From a checkpoint of a small transformer trained on Wikipedia.
Architecture: RMSNorm before each block, rotary positions, no biases in attention or MLP, untied embeddings.
Training: 265M tokens, 4046 steps.
MLP neurons of a small language model. Each row is named by its layer, matrix (gate and up: input weights; down: output weights) and neuron, and shows model dimensions 96-223. Each number is 128 + 24 x the weight over its row's rms, rounded and kept within 0 to 255. Numbers have three digits each. A neuron's up and down rows have the sign that makes its largest values positive.
Before each neuron's rows, "fires on" lists the tokens most often at its 100 highest values on Wikipedia text that the model never trained on.

fires on: "1", "3", "2", "4", " +", ";"
L5.gate10:177090155095110134137128138151109144107167132136112160118127129152127116153114156082149116173138116141126141129129097114159103091092150126113193153184104112134180130160143166163119081153113152134156115141140123122099133158140088120151105125117114110120158138143138153157127139106111146189099097114119148130103107124111139101158167146119154149135160135060142147179125110153082145144134
L5.up10:115146153116119087096122121095124108133119134117115145121139126142135078110133171136138154147134125109136114133115141126120057143105152129154123125105136148105101113113121152121124162140125113178114145134131118133118061122145156113141108159164100148130136159104138127155095117047109125131106142077122185116080129170122122159102148086146099075101136098144130109121107160136140122125123
L5.down10:137134113093153101126149094140142110156159147093121148134121095132138133111129143185089111131147111133105183140122185151140140144150116133129119151082151130067094120111134112131172133116190178118183164120109065103091154126122107120079121122108153167170149112120101139113078137137117127133132142092115148137109125149153136169140066115149114122134142132140163132125133132122117132096143

fires on: " (", "—", "-", " along", " within", "/"
L4.gate497:121116122103085132138097106090172088130091193101159106122151147113138147095138176117158153118121131130126097125200121101169130139084128119109110135124127142133146182123162099183141125137124172094135119163144148148153145145128133126123122146145086115128099116098149119114112123102134150159150134066142175087151082168118125151101161109139122188117142168122128132113132154135172148109141
L4.up497:136141145119129140126112122178125116115148107160145138126165087109130144138105109129180157148143116081147121098145146191142138110134166082178112102144153161136136121092094128137125134079152130164139101144107123122094123135160103168119146118143123147154117134141172147150117139151126151146129169115128144121123183137144169151120100119142087105143101159121155156140108119143155131157129
L4.down497:130164142151107121140150125142131107164124096080115128148171146147101158114120123107111138088103138149165116169118161095143101110119138119108129161119096086205133107158140119131145150167084193115096105125113108134140134150111126131148122117148162071126112113147095122106138103108161163089107122139100110122125132154164103101118137112121148103119097099165096075143145159121140116130122

fires on: " ", "8", "1", "-", ";", "7"
L3.gate580:120144118126117130122120111085115123117134105132128094168084183146129134112109132112133141125136152123158126135123123112127123087106096186134150135083130117109160131152199090169086131128117103137147128132082116096120152109142122130114127167144131141118161123138117120080128130135132128093105130120085153128088110156113126136085150132178151154127200147100084134100152119153107127132147
L3.up580:136154128161108127149144106098156126122121126130161153130105125114120165131121125161137179117131127117159135104126141097092157104068137185143105102103176133129141185124162121129121162154097095097135135102111117151164158119123070116125115180135142100144159138102085121090154142127114102097118167129118130120087114124130161146055087136152088126102112131096126106117114109166148158145094
L3.down580:167106118095136124122135172151150138131141159095107130119153117152157104126118105127142129178129127139096133132101160167133126164158143086159149141163075118114113099096080130133142116112175145109128145137123139145118112166118149130148151099120121170135093096104140144126124127104111138133144092169094097149172123115134137115181121100136152132150155145116156165151107171102156117169102

fires on: "1", "4", ":", "|", "6", "0"
L5.gate79:115137081140094084100108128145101181149112095176138140097107132159080157145158142103113098111139155142179119153103125173122109113119137117107101162119102138163136097190114123135128130136091147131146120143106127111119144095188125141160111153169119120122107123068122175166138142129141164101143134102120143135126153150118136132161117109170165151094160133145164162139138096122107134143127
L5.up79:152116096168097108123092107117117128126101118148116146126137118147106160145121144090130121113131140137187116155107112177138102103113137160135107179102148153109109123178134108138151084120117139090095124130103130104125103168096082133130117168134142068147079114127163182134110159163150147162130169135091120136131161101119144107179091131120198133153111170113162144162143157137107111127089
L5.down79:123118129127094136118126132103117100086145135096134107133114155165145097134108075143146144158117152128127124155144156136125162161145132088090136110116095097133139125119120119153133160115108089123108135113121120140159122118129141106126141077153114151156160144090116126148110095151068092137129123103143139156173051125099147145131124136103105098125082093122122088104123143162128172099129

fires on: " and", ","
L6.gate175:158132139100119136128092149082170097119142096110138130159132134125168122177131103113150143128160107100142127157113090095099133103110108106180104132100095085121139136098163130130108138121098143125091133179160131112111152113144150152108139146158127153128102118153135113145141077189124164101103104138096165135147141108097126119143110171127137159121099138087133114143171137147099159127109
L6.up175:097115103126106100163128065128134176108094095133105153131126100178122118097097131142072135076099116126093163124091164124076136121110111141093139076130128138131134128130090149122160123127144122141138120111107140128158098158142148128120129110051136114192168145094163114157122151143096117120121134145152128110097149123128118128152160129139127140156135113120140147142135104110161089144086
L6.down175:081147127161137057090101150149135137133110147106161138138165124109172104122133101127146104166125122146121114090083149143147137101105105115160118150125132132097135151106161108153172125104114110131117105145089166150100119118132133130112154175111138130084132122160092105130148137106137107151102139145174124100155128139152148121155160119115116135100130168130122139107155144154122153190159

fires on: ",", " and", " &"
L7.gate239:101100103109110160127125120137109154122137117103179163099115133111170124104080145136157149090093069086128121140139098091121125127106104096136156114120084134138130120092119150133106139085109158127128124140121102144137115091161161127101130151146147150151107096080154131142118155156060135166142108091138138121156122153097091118113155115113154154161104115107156111091103194129121146172152
L7.up239:125105123120085169102121099102175137116149117121154140127106163122132123158082122138108135148128100111123126142079099151130167107118114097140172133142070149130141137104109112139083135138131109139100162144133136102142167123141140127082125121066125130150148131084131122146125191126140148118187138138115133124167138153092076096155173124150150170137121149073153117145148140125129129120129
L7.down239:119104120155122115151116139147121106156142112097151178114119101165084150138109113119141121132086154107053126104079133140145114095107086129155084140100129143120131103128101150126112112141110139139107147124151118115127146098129089118085124171151092162101140127116135131095149094153135174150112140109143158149119119106109121113119134113121123104142079177145126128113127128097116116155114

fires on: "-s", "s", "-p", " than", " –", " and"
L4.gate680:122143126149138127125122181132133093135103158131106098142113104102124129162102154078114102108179157145084116113138122085156146112163114175148152148106150107113120090135171129158105092151099106156101122140144119077134128153157148118162155135117115119139101125153107139137157112061143132113148119116141106152130151125138120169128116183140126173109142116148113118144109129087117111133112
L4.up680:131099122146146113098148148143158125152099166128103139091152137087162127168091144111100140131184141154090149158170149122122124110099165153124136080134148159089084106146142148139086106133081116106140137117131142129165116119131141131131150118143129085122133128094133110115122139144101123125135116118128125186127146128078115094142134183127116115125145128128097121103085122127084100094122
L4.down680:150146141113135085148090155159124102134138113156150071139120111114169139182122138117115161142093136147114124133115126104121106134126129128115089187118108126141109146133128130104118137131123094160102137116113135130075172111127095122130127121146053124166103128132117116122143156089114170118147121134139100128151135112109071164138090121110123135134147110152128091097104165149144103167139

fires on: " ", "2", "1"
L6.gate332:101130122104102157074106111203125144128182112154131147100133089136125180165141100079136117099124102131093159124138088097128060130127127153121121132141103148151126115159110136145100122165141131118118142130159125090101165116126086103162093139163160083118105147115082173129144133165133137178132179148104128136144125085126106106113087092142116149134155148149148122102122147139128115121147
L6.up332:093097109142135103086084112187147120128124144107110140139139148120166154119089165111132103151101136123167137128093129129145097149129131164117102148080072136117128108131152133104163099130118132124136176130132126144167133136101125118140164109140137086158150155108087160075137200159142155125123151134101131129131105106161098151099130129143112149154117106106145170134085133117141092108097
L6.down332:108104106133138091090084087117140113163114125111152166152096124100182129122105099156147088179139161119144121120094183136109116095155163134118119108094105117099125117163155166115157133105107152163209153134121113134148158133120094094145139142104131135123145106125149129126091156115121127167131159090166118123141163100103105147108105136117101120132104125132148120110095134113111131104127

fires on: "5", "7", "4", "3", "6", "8"
L5.gate192:137091095077128049149111153127116118112163123139142161083085132114147108160090154141147143141140116099118144115127113110117083100119090151123104142149097162126153128111114092162130085152124129143111170139124106125134166148167128105109141148128088130128132140116138112087128151114134123135147131139114131142132141120140098122126129142127201189155142157157089127098150151143097131103153
L5.up192:127126148113123089108099101113140177094128108156142113152097136147103124095134093162152108127155101148135183131150110085125139106138091091138092085125104109151115133131132115113150090138126143118143129130099113102125124140130103131095145138093150116165161155130126109146145112154101119127117113144146099107145117122133108159148064185145136173115117121142100096129134129125118130137127
L5.down192:165113145165115111116133133089154087118158126147119168147173144175108120150099116143100119138102122119087119127148110116150162155129119119176137167136133150157149120068141115110141101105140124082199114127139127116165141145172128158133135156130087140162141092171127144091129140155142126148124125145145086135160134080125159136096112128122115148137150120065121145103107161104137119173096

fires on: " |", ",", ".", "9", "6"
L3.gate587:105126139120099172149151142152124156115085133108141148064165107089126143104115135124112149129078105124104176136135179083115146125124111136132131167118145133120130121126151108123108137145164132091144148140113118143152148140098126087119160106114175145173107160141150098177130127152165078124111135152133144131133119143128127107088119123108129136163127147146128126124129193153176113103130
L3.up587:133101158090114125138141124105115117073139131138083114121144095124072110151125133115091144122164117130114122152137122129109119130142131117123088176102155155119145125126120095152164133132124162130118120144112120115103110118125142136127143121139143121166145080077122136121103045099154087124142152131137119134138136108149116122100119145103140155125135145118138109169148167143164123129108
L3.down587:134138107156140136105120158151117117105094162120096121129078090121162157157134121138130160122120102093151134147125131157123097119158109106117101144106166147113119079175128134129088134130121112163157094157148158143094125132105102122092131162117074172106203120135139101109104098097125141106150113147144113147110122161103138155123117111132122086109130085133143124154137155079116152128148

fires on: "6", "est", "7"
L5.gate625:104143142118125110155083109154095131172144145127172111130100118101134141068144140120145171138125126114150132121103159132127115110134141153147150117166180139133113154112163116102122149156107146092103151138132140135135132100129108127141132133139108142165111139115122097104127158157107161128120117153114135140110109122128117097124148174150149144155109099125132096125154126183097100159172
L5.up625:113146153126084149084121091112124129109100087158144133167120177139129145117154133155135156143085139119101137105147143133127133139141157110105125148117111176157140150137123139104141088134166182127146123141127110110107137123126135126114153134133094094083121067115147151153153143122165135093124124138140072075140105131124095102124139126129120138169135149111135151145093155156120076122156
L5.down625:146151117142152141115148138091126141115144104106112144100124166138100063178117085184163140142129151110133114163111151150107121175152135142112118145141129121155152097141112118139135104111162099118121122110122158119126148153182134098143152138140115135135123161101122125138140114124131127147109122092098098112178130146128161110148110076145083123177153109095108141151140124076122119121090

fires on: " and", " or"
L4.gate526:085113126147143104137155103121176111155158128132134135129117142103136127141120087152147138117142109128108165144080140119111125092059111137152110133139124142119154110109064098125127215140113173174114121130066130098169117148156173139142110148130130125144112111135151121126113136164120136146140158167171143119153107134101120108153103127118097153174119152126097148153135124155138158152112
L4.up526:142107097126115115114127142122107127137154168092125129151155132116102113144113137102117171162129119179098112142087129116135180117127120145135143081120098176149126092119140152112061131154113137158151127115112121157107174163118138104152145150091088141144174140118098089171099145131170142095125134182166164129148148138115127156120116171147110133126124137144120133157119123155152138127089
L4.down526:174171130168117109163108119112143117121098147136119170157138140124125127135093132146139136126122146143075129105135180127134134124152098123131138136130140112148125090141140151097113134165128125152128143103153166150102114147168152139118107151128084126109140161110089135125127114135076127134118147138154155139146153130159093139146136160106107131089104133113094129136158092124125132092145

fires on: " ", " and", "–", " to"
L5.gate265:101168153125104128091134093140123090179111112137108152139106122084142124152122142097143149053139108110108135137100113096109142131135120112097116104130117133146130098154136139126077166105124129122122085123149124109150094119115118142099135121144128111133097113114145116096151172156091124171096097121102143142088146151111109092105129177157154132114113145144117185105119118123102144113188
L5.up265:159137124133108159160137152141106121133148133119189162156102088131168141138094149099150119091122074146139156114141115145132166096107106106125102067165146167132110171118132112126088133153168124144124138134127112170112113142106147134115128104125080096131106118131138098084145155115119143163146104083128086128138120105089118111147155106142149132133067137109173121109150096146111103120140
L5.down265:113151097159103097095102130093129101107129130154125062075180122101135167146169107177133129129145142112130143108102150138167088094119139105169150125102091123095147146147125100145146136128113145118169127105144117129114118115137112100149097119099094163095104159128132115143157149118138139074098102110111140130107150103119150120130100092083156101110115121134107158098149148116122116128136

fires on: " H", " (", " h"
L9.gate182:175107134075092161121118145153127086112130102097124134121133127074147139132157103083105152161101118106102106163108105135115091127122106142206147146145125139097164164076136106124113135101098152131107139144113133108149117129121100164151127127119130105130130106094111100148133091124119116140130133121145078130141175118160115112133173144148140107090134148111140127145155134133173110140138
L9.up182:123114110178105162143170092113095122128107102103082152115138122098117119123165081157084185105152119120119118141116125115136149118119133099120126107106141138203108141123079151132096139112113085147120109133158123130095110140119102140121137087114099147154102077119134124180147115103150163139089140069135127096179129162132136174133153143116140125151118128125169100146107110138106111135075
L9.down182:142135152121109090164140153137176075116110085097115079133170138117120144110158108127144134125144143158124098125112112096134152143154116116142131158138145141127100139139122086168192124141107136130117106165087120140132101125120100132118143108038100111117114118160147137130148133162138143153133118082129140165134142114148118152105166111153154097123116097162126101117119149159137127143147

fires on: " "
L7.gate166:100153098081150100130115119146100185122103124154092193124108107149116145133110095119145148130162124144137159142129111129110130131133141136067128119143102123097154065120128133133118121146121096078142117171192133159122102134115126107097119118111133110086111113172114155131128137126131146140116105151105167107108157129132120113098150113150157170162142168154118113119125102144161130161161
L7.up166:088138128139121139161119150122198149120135148144153150117101138064137153130084153138156098110126121136141162144083131151138129130113117133143148073086161122093115133139126117116085081127106194162099178104142157132142113134109110130122130107118140128135075127142162134111127165122103156147181136135107109117115125126124108164134137143130164113132092183095120078102086121137146128105151
L7.down166:122158124097166122163125094150156137143144119119082141142120140143151152155114138114124124145109138167158153094106186160147130080119113143123110144139099138161147102121148130117106165131119116139127134150153111139109075125098114135120101147126088140136127197126105120113155158074129107185102088131117119114114151137071126110094157089138139098113150120124108104138084113116133111124111